Weights of a small transformer language model: biases, tied embeddings.
MLP neurons of a small language model. Each row is named by its layer, matrix (up: input weights) and neuron, and shows model dimensions 208-335. Each number is 50 + 15 x the weight over its row's rms, rounded and kept within 0 to 99.
After each neuron's rows, "fires on" lists the tokens most often at its 100 highest values on Wikipedia text that the model never trained on.

L3.up695:61 49 39 39 65 40 37 29 68 82 74 58 27 34 50 38 61 54 36 53 45 39 51 54 57 47 72 52 55 18 53 49 57 35 48 77 53 51 63 31 41 60 41 26 53 71 70 56 54 27 58 50 61 56 45 38 73 81 74 38 23 74 42 38 54 39 21 38 61 09 36 44 60 72 55 30 58 51 68 43 37 58 59 38 57 51 46 40 47 73 60 35 54 35 25 49 19 49 58 53 55 66 90 46 43 47 38 70 41 85 56 41 77 63 25 47 64 52 50 50 33 60 49 52 45 33 49 27
fires on: "D", "W", "w", "L", "B", "G"

L6.up209:47 21 51 44 53 54 21 49 68 79 46 36 45 48 68 54 49 48 28 39 25 59 74 30 67 57 52 50 39 50 43 83 30 55 23 51 65 50 39 53 51 53 62 34 46 57 20 38 55 46 43 54 47 46 33 55 46 53 51 46 77 53 43 57 57 35 45 39 51 57 35 47 30 61 26 32 41 61 50 41 19 29 29 42 62 46 62 41 57 48 56 31 20 46 66 40 66 53 67 28 71 37 36 48 25 66 61 57 54 62 40 64 44 24 64 55 60 35 36 77 61 60 57 48 73 24 53 52
fires on: "in ", "\n", "to ", "well "

L3.up1353:49 68 37 34 39 47 59 38 59 82 83 19 33 39 32 10 39 83 61 42 33 56 65 37 73 45 75 54 65 16 58 46 44 56 48 56 53 28 49 40 15 29 54 27 50 35 47 44 36 39 59 49 55 47 45 69 44 55 59 19 59 48 33 63 48 25 59 46 57 47 31 38 56 77 59 59 61 31 59 41 61 49 47 71 51 26 41 53 56 43 74 48 62 57 47 31 62 77 27 60 39 52 28 24 67 49 39 73 39 32 27 68 68 51 58 44 60 41 69 64 55 50 59 33 57 50 44 51
fires on: "| ", "'", "Website", "it"

L3.up732:64 81 53 59 26 47 40 39 59 48 35 52 47 21 50 52 60 42 65 19 51 59 46 55 38 57 39 61 47 49 33 59 58 64 20 24 39 53 68 68 38 36 69 37 66 58 31 52 60 52 65 68 43 44 55 48 38 44 41 42 43 38 66 29 38 53 54 52 51 78 64 63 41 50 25 33 60 67 57 73 48 25 43 51 66 18 52 69 51 49 68 34 43 55 25 62 23 42 41 49 31 33 37 64 62 31 58 63 28 71 51 61 44 54 38 64 47 53 20 42 61 52 29 52 21 30 32 71
fires on: "and ", ", ", "—", ": ", "; ", "| "

L6.up196:76 49 35 46 38 34 53 77 26 51 38 39 74 45 49 68 40 55 47 66 60 59 64 54 48 63 50 59 47 69 56 47 40 52 41 29 50 57 66 64 65 50 24 27 87 52 53 58 50 31 58 58 71 31 46 77 44 48 53 58 34 30 64 57 38 19 73 51 31 51 72 57 43 74 53 62 52 59 60 60 63 46 64 38 18 87 53 38 69 39 47 38 58 58 37 37 46 26 45 39 32 62 36 47 51 64 37 40 54 29 65 62 45 26 48 50 71 62 80 26 54 21 36 70 66 41 29 54
fires on: "| ", "0", "p", "finishing "

L6.up290:97 70 36 65 64 55 36 51 41 52 58 30 71 60 60 50 44 61 32 39 34 32 56 49 39 41 67 58 39 61 34 47 53 47 69 28 36 45 79 52 59 62 65 27 78 57 24 78 29 70 42 54 27 36 57 42 42 64 71 43 48 51 58 49 68 40 51 29 51 23 42 44 20 35 53 43 26 53 60 53 64 55 66 50 62 48 55 55 55 68 70 57 49 45 40 45 55 64 50 61 64 60 45 65 26 65 53 44 47 50 85 45 56 49 40 45 63 55 43 42 40 51 62 52 40 36 68 45
fires on: "and ", "to ", "or "

L3.up79:67 55 35 51 47 47 42 58 48 58 55 45 47 53 55 71 04 70 23 41 60 11 79 35 40 34 41 35 57 60 62 64 38 68 38 34 09 41 42 46 56 48 42 47 44 48 67 70 38 39 65 37 70 52 59 47 26 72 51 78 41 58 42 43 33 46 44 53 30 65 53 47 46 68 46 57 70 69 55 32 31 51 36 74 24 41 42 45 47 42 56 52 85 44 62 44 20 46 48 44 69 73 66 66 30 50 41 56 45 53 34 38 22 51 40 31 64 57 53 52 51 50 42 37 68 20 45 45
fires on: "| ", "; "

L3.up1113:71 46 39 42 68 56 32 69 66 37 54 42 26 70 29 63 68 55 42 42 47 35 30 38 37 24 47 55 49 39 52 43 47 67 37 60 18 44 63 60 55 79 59 59 30 41 71 26 39 41 44 43 66 58 78 60 60 44 49 37 36 50 53 52 47 47 43 42 50 67 46 48 50 49 34 36 66 58 42 49 33 58 52 63 23 60 43 54 34 38 45 36 30 41 55 45 61 27 65 53 45 48 64 45 49 38 28 45 45 58 41 55 39 56 43 57 60 78 84 58 43 74 51 51 47 40 43 54
fires on: "| ", "— ", " "

L6.up1102:55 53 66 75 44 55 61 34 68 40 58 43 45 25 49 25 48 59 54 35 21 41 40 70 51 57 63 45 50 42 47 48 54 47 43 31 54 46 52 26 61 61 33 54 73 51 59 66 23 28 40 66 60 50 53 26 50 55 49 40 81 46 55 61 29 22 67 31 38 64 43 31 54 86 42 40 79 33 58 58 52 18 49 44 45 48 33 55 56 61 46 48 59 28 79 68 37 65 33 49 39 21 35 65 48 60 37 32 47 40 70 50 48 46 33 44 46 43 55 45 72 56 37 50 19 70 62 27
fires on: "is ", "| ", "to ", "of ", "'", "not "

L3.up164:57 51 57 52 57 77 41 61 54 41 53 32 46 64 55 41 46 58 23 47 65 44 62 56 41 38 56 78 71 61 56 63 33 40 29 60 79 22 44 48 60 70 54 68 40 31 49 35 46 58 58 63 76 70 57 35 58 35 52 48 40 44 57 41 89 50 52 63 26 57 58 53 49 34 47 47 57 45 45 45 29 51 47 51 53 46 36 55 46 59 37 50 52 49 34 32 36 45 43 73 85 69 56 62 27 49 50 54 47 39 63 77 39 50 53 68 33 14 37 69 63 34 45 30 49 32 36 72
fires on: "and ", ", ", "& ", "- ", "or "

L6.up133:45 15 47 69 57 49 29 49 64 71 68 45 47 54 29 58 62 68 50 74 42 27 61 39 33 83 41 73 63 41 07 63 59 28 48 45 73 66 60 54 80 39 28 52 72 61 49 38 48 44 68 41 47 65 28 42 55 51 36 54 69 57 56 49 53 29 54 51 63 34 11 30 65 68 55 64 24 58 47 17 47 52 27 63 60 37 42 39 77 64 43 42 50 41 72 43 18 65 44 26 42 24 48 52 46 12 57 53 56 26 38 80 60 62 48 46 32 47 21 71 42 24 44 40 55 48 89 47
fires on: "| ", "W", "to ", "1", "–", "and "

L3.up1179:66 74 75 52 59 65 66 50 41 47 48 47 41 38 49 60 41 57 46 51 63 41 42 61 41 48 74 64 52 38 54 47 69 56 53 42 09 23 48 65 49 40 54 30 79 60 68 99 48 49 66 28 77 55 53 39 70 50 31 44 41 42 54 34 49 74 47 31 40 31 58 31 46 32 45 53 54 65 38 69 87 48 64 67 56 35 45 36 40 46 52 44 33 25 52 26 39 70 70 09 34 47 54 16 79 58 31 42 50 64 35 72 42 44 69 39 52 76 51 47 78 49 42 31 64 30 78 39
fires on: "-", "to ", "'", "ast", "of ", "c"

L3.up400:32 62 48 62 39 52 57 62 59 19 54 24 55 34 54 36 85 40 33 76 30 47 46 53 39 40 49 35 63 46 46 53 60 50 36 45 59 48 62 70 25 34 68 28 69 28 51 61 52 32 39 71 50 59 71 52 41 69 62 16 66 66 51 40 49 47 50 63 41 40 55 54 35 62 27 54 29 51 50 40 18 38 71 42 43 40 54 62 57 68 31 12 38 84 65 57 55 32 38 46 62 58 59 49 59 36 53 69 64 37 52 37 65 61 76 39 65 73 49 32 54 41 46 73 43 35 46 85
fires on: "-", "(", "et", "er", "y", "e "

L6.up908:49 80 49 47 63 56 31 35 39 66 67 57 49 58 47 40 53 21 60 56 36 42 58 59 50 54 44 59 31 61 37 60 37 44 44 37 50 39 26 44 63 45 55 23 32 42 52 56 34 41 53 26 33 92 28 73 14 70 54 52 59 62 70 47 21 51 64 29 66 63 46 43 54 79 53 48 41 47 43 36 35 58 23 43 56 39 38 49 38 65 65 23 43 64 50 59 61 57 36 34 41 17 45 32 53 66 59 56 59 50 40 76 27 34 46 88 49 57 41 53 62 28 45 77 46 47 65 36
fires on: "and ", "who ", "to ", "He ", "also "

L3.up1260:77 60 62 57 32 49 68 79 44 53 97 21 79 32 43 34 29 45 42 47 49 52 58 60 58 45 63 79 45 51 58 48 61 30 54 35 38 68 58 49 32 56 51 30 51 54 56 79 44 45 62 53 75 36 57 30 57 63 70 50 41 39 58 44 51 33 29 32 71 59 49 39 60 65 32 37 63 51 59 53 68 45 36 49 33 60 80 60 41 74 59 53 62 68 48 61 46 50 43 50 34 97 53 46 29 50 53 36 42 35 65 86 33 76 38 24 45 59 40 43 72 53 44 42 39 39 28 73
fires on: "\n\n", "| ", "medal ", "name", "medalist", "Officer "

L6.up978:64 54 72 48 43 61 42 32 36 59 46 54 41 57 27 52 26 80 12 37 38 55 54 55 52 46 75 71 25 54 48 34 58 60 29 40 50 42 61 54 55 62 53 52 49 51 51 64 59 45 42 40 49 66 73 60 32 20 59 26 78 45 51 84 54 35 40 09 54 61 76 48 44 43 44 62 40 50 59 57 59 62 57 31 49 43 22 75 52 48 85 30 59 37 64 21 50 57 50 53 39 35 61 32 56 61 55 29 44 51 45 76 48 50 79 43 53 54 41 61 54 72 17 55 39 31 30 47
fires on: ": ", "(", "of ", "; ", "as ", "is "

L3.up1246:34 45 31 59 53 33 66 56 76 73 42 52 45 70 36 38 42 16 42 40 42 71 65 46 64 34 71 50 76 61 47 39 57 56 52 54 30 57 46 57 32 48 35 52 50 11 56 44 44 54 61 49 73 52 50 41 68 53 53 39 69 60 41 64 39 52 52 49 36 63 36 67 72 67 55 39 31 41 62 40 46 54 23 47 20 63 10 53 50 48 63 55 42 55 32 61 70 44 29 75 45 30 28 67 78 46 58 18 68 47 23 48 58 53 67 43 49 61 48 42 50 70 54 67 44 53 73 55
fires on: "-", "and ", "then ", "Railway "

L6.up500:46 43 55 59 70 73 65 41 29 58 66 63 53 46 40 42 56 62 70 56 37 41 51 29 32 69 66 28 48 47 54 34 47 98 63 59 26 46 46 69 29 67 63 07 51 65 56 54 77 28 40 12 64 32 57 65 27 33 44 45 48 52 54 76 48 49 63 57 44 59 51 50 21 37 49 34 84 49 65 44 83 44 85 43 37 41 77 55 35 74 46 42 68 30 53 57 49 42 57 42 29 18 22 71 59 68 55 27 53 46 44 39 50 36 35 46 42 60 30 69 58 52 52 56 56 32 58 61
fires on: "| ", "- ", "the ", "known ", "which ", "as "

L3.up939:54 61 50 69 54 51 45 62 83 75 67 47 63 15 40 56 75 61 21 55 50 81 28 45 37 28 62 31 18 60 43 45 69 40 65 53 58 68 54 37 46 55 70 68 41 94 56 23 28 25 49 34 32 72 50 65 31 49 19 30 52 41 52 53 31 56 36 39 36 43 54 51 30 41 67 67 44 58 55 46 59 53 56 52 32 45 48 45 34 29 50 58 34 52 47 53 47 71 73 41 31 58 49 48 73 55 45 33 57 42 28 59 40 51 57 50 60 45 30 58 57 50 62 40 68 41 52 79
fires on: "of ", "by", "ing ", "As ", ": "

L3.up1178:61 41 57 47 40 50 44 62 53 61 94 35 68 39 54 38 44 55 58 39 57 55 27 65 55 42 39 48 57 57 64 40 63 61 59 58 45 42 39 46 80 53 74 43 19 60 24 61 27 55 82 81 54 56 32 50 47 32 31 46 08 57 43 38 48 67 65 64 51 69 16 61 28 35 44 24 72 59 42 69 48 66 48 34 58 47 71 52 33 76 75 37 76 57 48 48 34 47 57 72 67 49 56 77 64 22 61 62 44 47 32 51 77 66 81 39 25 65 50 67 48 48 27 50 40 36 41 52
fires on: "(", "and ", "or ", "| ", "s "

L6.up1468:67 35 56 43 29 68 45 32 65 51 54 62 59 55 30 23 73 68 56 51 64 45 64 70 33 27 61 36 45 27 51 57 59 57 32 48 59 63 56 50 57 72 72 44 80 65 35 61 48 55 63 26 70 33 57 47 27 49 49 71 68 55 52 38 50 58 54 42 76 77 57 68 62 57 65 41 22 42 70 71 33 61 23 54 29 43 56 46 66 30 54 31 09 51 36 56 76 82 54 15 51 36 49 47 90 39 48 69 48 34 27 35 63 54 44 78 60 54 38 45 32 63 33 53 39 35 51 58
fires on: "and ", "the ", ", ", "| ", "& "

L6.up605:80 57 69 65 58 52 38 42 51 56 37 62 62 43 64 42 54 64 61 52 31 14 27 47 50 54 54 36 34 35 45 38 39 56 46 77 51 34 74 33 42 59 32 39 30 26 48 45 37 64 36 35 51 21 45 49 36 29 34 61 66 30 53 73 49 67 42 35 48 38 64 69 52 56 50 29 38 64 37 43 84 43 17 64 26 38 30 26 49 47 71 19 58 00 50 57 54 62 32 37 54 63 26 54 52 37 56 52 37 77 28 37 60 47 61 48 36 36 63 49 50 35 34 39 68 69 14 49
fires on: ", ", "| ", "a ", "===", "; "

L6.up335:56 29 57 41 40 63 48 57 56 45 29 45 56 44 38 60 63 76 52 37 45 40 74 44 56 57 90 75 43 46 43 50 62 10 45 47 37 47 61 61 56 43 45 66 52 30 58 87 65 54 58 54 31 58 44 31 41 56 45 60 60 67 59 39 70 50 45 57 40 62 64 52 36 58 73 41 43 41 29 82 35 30 55 64 57 47 07 46 78 23 52 46 54 55 30 39 32 63 37 58 35 43 64 19 60 48 28 79 57 68 61 43 66 35 45 53 78 60 34 10 63 72 54 50 13 59 30 54
fires on: "(", ", ", "was ", "| ", "in "

L3.up1314:47 69 37 58 34 40 31 84 62 50 56 57 50 64 54 48 61 42 60 46 43 81 58 77 38 24 42 63 48 40 34 67 75 65 51 38 57 42 58 36 62 55 35 62 66 48 00 74 43 67 50 76 44 35 47 39 54 41 45 60 33 54 40 62 28 48 47 27 40 27 31 55 27 48 46 57 45 35 62 65 35 66 58 49 44 44 41 33 53 44 37 27 67 61 59 56 36 67 48 39 48 63 63 54 46 46 57 52 36 50 53 55 52 31 60 38 55 59 50 77 27 41 56 43 39 42 50 38
fires on: "that ", "by ", ", ", "which ", "with ", "to "

L3.up1220:55 41 44 53 54 51 32 64 40 31 48 49 46 25 59 42 61 51 78 47 24 51 42 49 40 52 63 49 41 29 65 64 52 37 56 27 58 74 51 56 52 65 36 40 38 38 54 67 46 55 14 47 43 34 52 53 68 64 44 43 50 27 59 80 45 54 79 40 60 73 39 56 45 86 50 41 66 32 57 45 41 61 52 37 48 25 35 67 18 43 54 49 27 66 08 87 37 65 52 47 61 29 37 51 46 45 47 63 48 32 46 46 39 47 46 71 34 28 61 74 72 51 41 53 34 49 25 61
fires on: "as ", "to ", "after ", "According ", "stated ", "early "

L3.up1382:45 47 44 51 63 50 30 54 58 47 71 42 27 36 53 90 61 69 34 78 69 30 57 60 68 50 41 60 50 79 67 59 55 22 50 39 57 76 34 57 36 43 31 24 52 74 53 73 44 14 24 51 51 44 32 58 54 71 50 34 79 54 49 39 59 52 00 26 32 15 25 72 48 72 45 52 61 47 52 46 23 69 40 45 44 33 37 32 32 39 50 64 57 65 36 34 29 31 47 46 58 46 53 51 42 61 44 76 41 57 52 50 42 18 47 29 47 56 54 58 57 48 67 62 67 48 37 58
fires on: "th ", "c", "th", "t", "ș", "en"

L6.up170:55 73 61 77 62 40 45 35 33 47 67 41 62 52 64 45 64 27 30 34 48 61 45 64 49 48 48 12 40 43 77 68 49 57 58 41 51 41 41 67 35 39 33 36 65 55 50 40 62 27 27 37 59 76 36 64 46 65 90 77 56 54 55 28 70 70 58 49 58 46 40 45 43 48 58 70 67 23 10 54 54 48 58 31 72 35 63 46 76 56 32 53 40 51 28 39 50 43 58 57 58 55 62 73 73 55 47 61 56 37 48 48 60 65 54 51 78 77 57 62 60 50 27 46 54 44 72 22
fires on: "the ", "W", "c", "sty", "b"

L3.up363:21 44 17 51 42 57 66 52 61 38 53 55 16 98 44 51 55 38 37 68 47 78 35 52 37 37 79 45 49 83 41 60 71 76 30 59 35 56 49 52 59 39 54 30 55 46 49 28 69 72 65 46 66 28 44 24 58 75 49 45 68 66 36 42 39 42 43 58 35 57 19 51 60 34 30 73 34 55 66 34 43 50 53 48 48 25 67 53 52 49 46 36 40 60 70 50 74 28 53 59 43 30 51 50 47 82 58 66 66 74 30 42 42 59 43 14 61 39 43 29 75 86 48 54 53 71 60 44
fires on: "-", "s ", "of "

L3.up592:48 59 32 64 56 77 68 65 59 35 77 57 44 66 63 40 57 36 28 63 44 69 32 49 51 36 69 77 24 29 59 44 40 38 45 33 51 57 56 63 40 60 30 28 47 33 43 46 49 55 38 31 45 71 36 46 35 30 83 66 19 58 40 45 42 23 65 46 54 71 54 34 32 36 52 56 74 40 66 39 46 47 17 42 30 43 33 47 45 56 56 51 33 36 52 30 42 40 14 54 46 57 55 55 52 52 60 20 65 75 57 71 55 37 44 62 59 32 65 75 57 54 28 44 38 63 72 55
fires on: "-", "op", "at ", "one ", "on ", "olog"

L3.up22:27 67 42 25 53 43 36 58 70 43 59 46 28 56 55 37 66 41 18 70 44 18 64 64 45 30 71 44 37 41 50 47 65 82 30 34 63 51 51 49 36 39 50 22 42 53 34 61 54 35 32 52 48 49 33 74 40 64 54 63 37 91 60 30 62 59 49 60 48 53 52 50 51 37 46 47 44 40 74 51 47 46 59 59 57 50 24 44 51 40 42 33 53 69 27 41 24 63 52 18 55 43 64 51 42 49 52 60 45 39 80 44 54 82 21 33 59 46 65 62 61 61 26 67 49 36 51 63
fires on: "st", "gr", "c", "m", "t"

L6.up1426:43 50 56 78 61 57 59 30 60 55 31 36 61 38 25 33 37 45 22 31 74 67 55 68 50 65 47 51 53 61 76 65 73 37 50 65 44 71 32 42 56 74 36 32 13 50 57 20 54 45 34 38 62 69 62 67 31 38 61 64 44 37 60 68 68 62 64 54 57 39 53 64 49 68 50 33 50 50 48 62 53 65 42 25 43 42 70 30 25 63 48 53 53 56 45 46 67 66 56 43 40 69 57 32 49 54 58 47 40 67 51 61 43 54 22 36 52 52 28 42 40 51 42 68 48 54 49 39
fires on: "and ", ", ", "| ", ". ", "Team ", "Party "

L3.up285:29 40 62 31 35 35 27 54 58 51 66 48 47 39 54 48 63 58 51 52 50 37 57 37 62 42 61 46 38 47 50 43 79 32 42 65 65 58 56 29 39 15 63 37 63 65 32 57 44 49 46 56 60 29 46 58 55 39 70 53 68 54 47 64 72 31 42 39 38 36 67 42 70 41 45 65 46 57 78 44 61 53 54 55 57 22 45 43 70 37 79 77 70 46 45 54 77 34 61 32 47 62 69 26 54 60 56 62 39 43 36 52 64 60 48 60 70 45 45 51 77 29 34 55 64 25 33 41
fires on: "of ", "de ", "(", "in "

L3.up157:50 36 60 56 52 48 42 48 52 70 60 29 52 15 41 49 57 61 51 60 68 46 35 62 38 67 84 57 60 54 74 57 59 63 89 59 57 34 58 61 67 57 47 34 53 55 52 45 57 56 43 46 76 58 39 52 59 26 30 23 53 45 51 37 42 34 33 19 82 72 45 34 50 84 33 40 84 55 45 56 54 48 61 40 66 48 31 46 12 65 86 66 38 29 46 34 56 58 57 51 33 53 43 79 34 35 38 50 58 65 54 73 42 41 58 31 31 56 46 73 51 33 30 70 55 45 56 16
fires on: ".", "of ", "(", "or ", "to "

L6.up254:48 31 84 41 69 69 64 63 79 52 74 28 67 41 45 31 67 68 65 56 38 61 47 31 40 57 38 48 35 35 39 56 20 40 65 58 63 50 56 54 53 34 42 48 39 67 67 59 51 28 48 31 39 67 42 34 37 56 28 45 44 64 40 56 27 35 47 56 48 27 27 58 40 45 50 72 39 43 60 53 45 32 42 42 41 33 33 46 51 65 67 29 25 48 34 30 69 54 66 27 48 56 61 49 59 39 62 29 28 19 56 51 43 61 33 52 56 25 18 58 52 33 70 40 69 64 60 77
fires on: "a ", "of ", "the ", "ut"

L3.up569:40 25 39 43 24 68 51 44 69 49 43 46 42 44 65 30 41 67 43 07 60 48 68 82 52 27 65 39 35 30 59 43 58 09 53 80 56 53 40 55 64 67 50 62 42 63 53 49 48 57 51 60 40 52 50 34 41 59 78 65 45 37 67 25 73 28 66 44 43 55 41 57 55 33 74 24 29 66 23 51 53 70 58 59 56 50 66 52 30 60 56 52 39 46 37 67 46 48 52 48 47 57 44 38 29 40 81 51 37 48 44 69 46 71 54 62 58 30 26 54 39 46 31 40 44 46 16 62
fires on: "of ", "and ", "(", ", "

L3.up93:35 43 58 51 33 54 09 42 35 20 54 44 48 63 49 49 51 65 49 62 55 50 47 76 61 50 43 67 21 67 41 82 48 64 49 49 60 44 67 41 38 39 59 27 37 57 26 51 57 54 46 72 45 37 36 24 56 30 34 31 45 78 37 61 31 57 67 22 61 61 24 24 55 75 25 59 54 35 55 64 49 48 50 38 57 46 64 33 70 51 61 16 43 38 29 31 55 43 56 52 47 51 43 56 54 41 40 14 65 77 37 77 67 56 68 43 47 40 34 18 48 48 23 53 17 38 70 37
fires on: "(", "ul", "on", "-", "nac", "ian"

L6.up543:52 41 53 60 63 62 54 51 43 56 78 34 54 58 63 35 48 61 79 25 82 40 69 47 71 59 47 50 50 27 68 63 56 59 42 81 32 47 66 25 45 68 47 62 08 23 94 59 74 58 49 55 78 52 38 84 53 31 61 36 50 58 82 74 37 81 41 41 66 78 59 37 82 78 39 31 54 41 58 53 51 30 37 68 38 22 54 55 53 52 53 54 70 60 28 44 40 58 56 55 46 69 38 58 36 53 31 49 49 51 46 63 54 58 18 45 64 35 39 72 53 34 65 43 83 44 29 33
fires on: "| ", "–", "Good"

L6.up1393:44 53 44 58 44 62 62 57 39 18 74 32 46 51 41 60 22 63 76 49 25 57 83 60 57 38 50 91 59 22 30 76 57 48 44 55 57 52 50 53 66 43 48 51 65 62 52 37 44 49 51 40 72 70 50 41 36 64 56 74 51 42 61 25 68 45 70 63 24 46 47 21 62 66 46 46 55 59 45 35 47 23 62 19 51 45 45 56 36 29 48 74 44 63 39 59 40 79 62 33 43 58 22 53 39 50 28 65 27 60 50 63 24 77 60 47 58 62 74 90 35 57 60 55 26 52 65 45
fires on: "–", "\n", "the ", "0", "s ", "0 "

L6.up305:70 57 40 32 45 41 35 36 40 56 59 42 66 44 62 72 44 58 36 52 54 33 64 45 41 19 56 45 68 49 59 53 62 70 24 69 86 78 34 51 54 54 61 41 76 43 49 43 55 46 37 59 52 49 26 48 48 26 51 52 72 61 52 68 41 38 66 00 44 55 41 29 41 38 58 20 42 35 61 54 35 74 59 29 60 39 73 67 39 08 43 15 44 53 51 54 50 24 51 48 42 43 49 41 54 44 41 48 47 34 53 61 43 63 93 30 47 46 40 24 27 45 57 68 59 26 34 36
fires on: "in ", "in", "| ", "; ", "well ", "and "

L3.up90:47 71 45 43 34 56 48 58 55 34 61 39 36 41 61 29 48 53 54 24 43 47 60 29 54 41 52 42 73 32 70 45 37 11 35 58 72 50 26 95 69 46 53 45 48 59 42 44 38 36 55 65 51 46 33 40 70 63 47 05 45 77 57 33 45 30 47 54 46 26 51 39 47 45 19 51 35 62 48 67 29 48 50 63 38 33 56 54 50 50 40 52 58 48 41 33 48 24 53 43 61 77 32 40 51 33 59 52 49 65 42 66 61 79 68 61 81 45 45 55 51 86 23 29 33 52 46 86
fires on: "| ", "to ", "in", "\n", ", ", "and "

L3.up1259:54 46 45 55 74 39 44 40 53 56 79 44 37 36 32 51 67 53 53 41 53 48 46 45 33 40 52 60 39 65 50 79 25 80 54 55 69 57 27 16 34 44 53 25 75 31 41 66 75 22 34 28 20 43 39 57 63 40 48 43 25 65 49 50 69 21 44 56 59 48 56 34 38 42 51 45 66 54 60 58 36 92 35 45 48 41 57 78 40 27 43 51 42 23 40 60 28 45 49 60 61 70 43 52 34 47 46 33 54 42 54 67 42 67 40 50 71 43 83 66 27 43 26 75 33 41 56 80
fires on: "to ", "er", "on ", "; ", "by ", "-"

L6.up461:61 79 57 69 55 67 23 33 28 71 69 81 43 35 82 51 67 57 62 59 47 55 32 49 44 50 59 26 53 46 44 31 60 23 47 45 53 36 42 55 42 36 40 45 42 91 61 65 59 42 44 53 83 71 54 35 51 37 60 43 08 43 47 57 53 53 59 35 48 64 76 30 40 50 38 63 68 49 44 40 34 59 80 56 63 38 53 33 65 78 64 31 36 37 39 49 55 71 37 81 51 52 55 33 53 53 52 58 60 63 35 40 54 54 47 65 38 38 54 92 57 56 58 39 79 50 59 14
fires on: "B", "b"

L6.up1377:66 36 50 58 43 69 37 45 60 68 74 59 52 44 58 45 36 50 52 58 47 49 57 66 47 56 39 20 52 63 38 39 40 42 24 51 36 43 57 47 63 53 50 54 54 25 62 57 43 53 32 58 76 38 45 24 63 38 57 43 65 39 55 36 42 27 60 47 50 32 67 27 61 16 41 62 52 69 64 61 56 50 21 54 42 36 55 55 35 73 50 35 48 53 63 81 27 65 53 23 45 52 38 38 80 44 43 56 50 69 59 53 52 41 23 60 61 67 35 72 51 33 47 60 22 37 63 73
fires on: "a ", ", ", "and ", "(", "to ", "Japanese "

L3.up698:40 37 43 48 46 27 22 52 70 17 24 45 48 45 50 40 56 51 55 62 26 62 35 56 60 53 61 52 49 68 58 63 56 39 40 36 50 46 44 34 43 60 50 39 37 44 49 53 23 62 99 53 64 50 38 30 47 63 27 48 34 49 64 40 22 50 68 69 42 64 53 55 41 61 38 37 60 41 31 75 33 36 41 49 56 87 71 65 56 36 59 14 39 36 33 47 49 55 52 66 65 38 55 63 81 63 54 58 54 44 58 83 55 47 44 26 35 55 60 54 66 47 40 64 43 57 73 60
fires on: "-", "and ", "on "

L6.up1291:63 59 45 46 37 49 51 47 68 39 62 41 63 29 71 48 80 56 41 52 55 58 45 47 32 62 80 32 52 31 38 57 61 41 66 62 59 53 61 64 52 46 37 44 29 43 66 75 66 41 64 45 61 52 44 42 55 22 25 66 50 31 63 67 71 56 47 22 57 33 37 34 26 39 30 54 35 54 59 35 78 40 29 56 43 53 40 40 53 61 52 47 47 35 65 47 72 52 33 34 37 48 45 39 37 37 58 36 46 33 48 56 60 19 55 63 51 27 34 60 74 25 33 69 48 44 90 44
fires on: "a ", "one ", "-", "of ", "Species", "ID"

L3.up807:75 43 31 53 11 42 38 30 41 48 40 46 50 68 35 43 29 53 32 25 70 33 72 53 47 12 48 61 83 41 60 72 38 37 39 58 74 37 43 60 54 52 75 60 50 41 39 22 52 37 51 51 52 36 37 90 65 35 61 47 44 32 63 53 47 62 68 66 65 55 73 43 47 21 49 44 58 37 56 48 71 59 67 41 47 57 67 49 55 57 09 24 47 46 44 56 10 62 56 44 41 43 59 41 56 50 42 44 39 99 52 52 40 37 45 64 41 47 19 60 51 52 48 49 26 10 39 67
fires on: ", ", "and ", "("

L6.up1194:50 35 60 85 55 78 62 76 59 35 75 42 56 60 42 60 62 46 58 66 28 29 57 38 43 52 40 47 68 49 56 49 35 78 41 29 49 65 59 51 36 49 55 56 37 44 87 45 70 34 45 17 51 15 35 61 46 28 82 48 25 52 58 67 47 47 36 40 44 63 53 31 43 40 33 56 70 62 31 49 43 66 57 62 46 53 41 64 41 41 52 54 47 49 56 40 61 57 64 18 21 53 72 46 39 47 49 40 72 43 83 11 35 83 51 42 58 38 49 53 16 38 51 52 11 35 58 68
fires on: "at ", ": ", "of ", "| ", "as ", "- "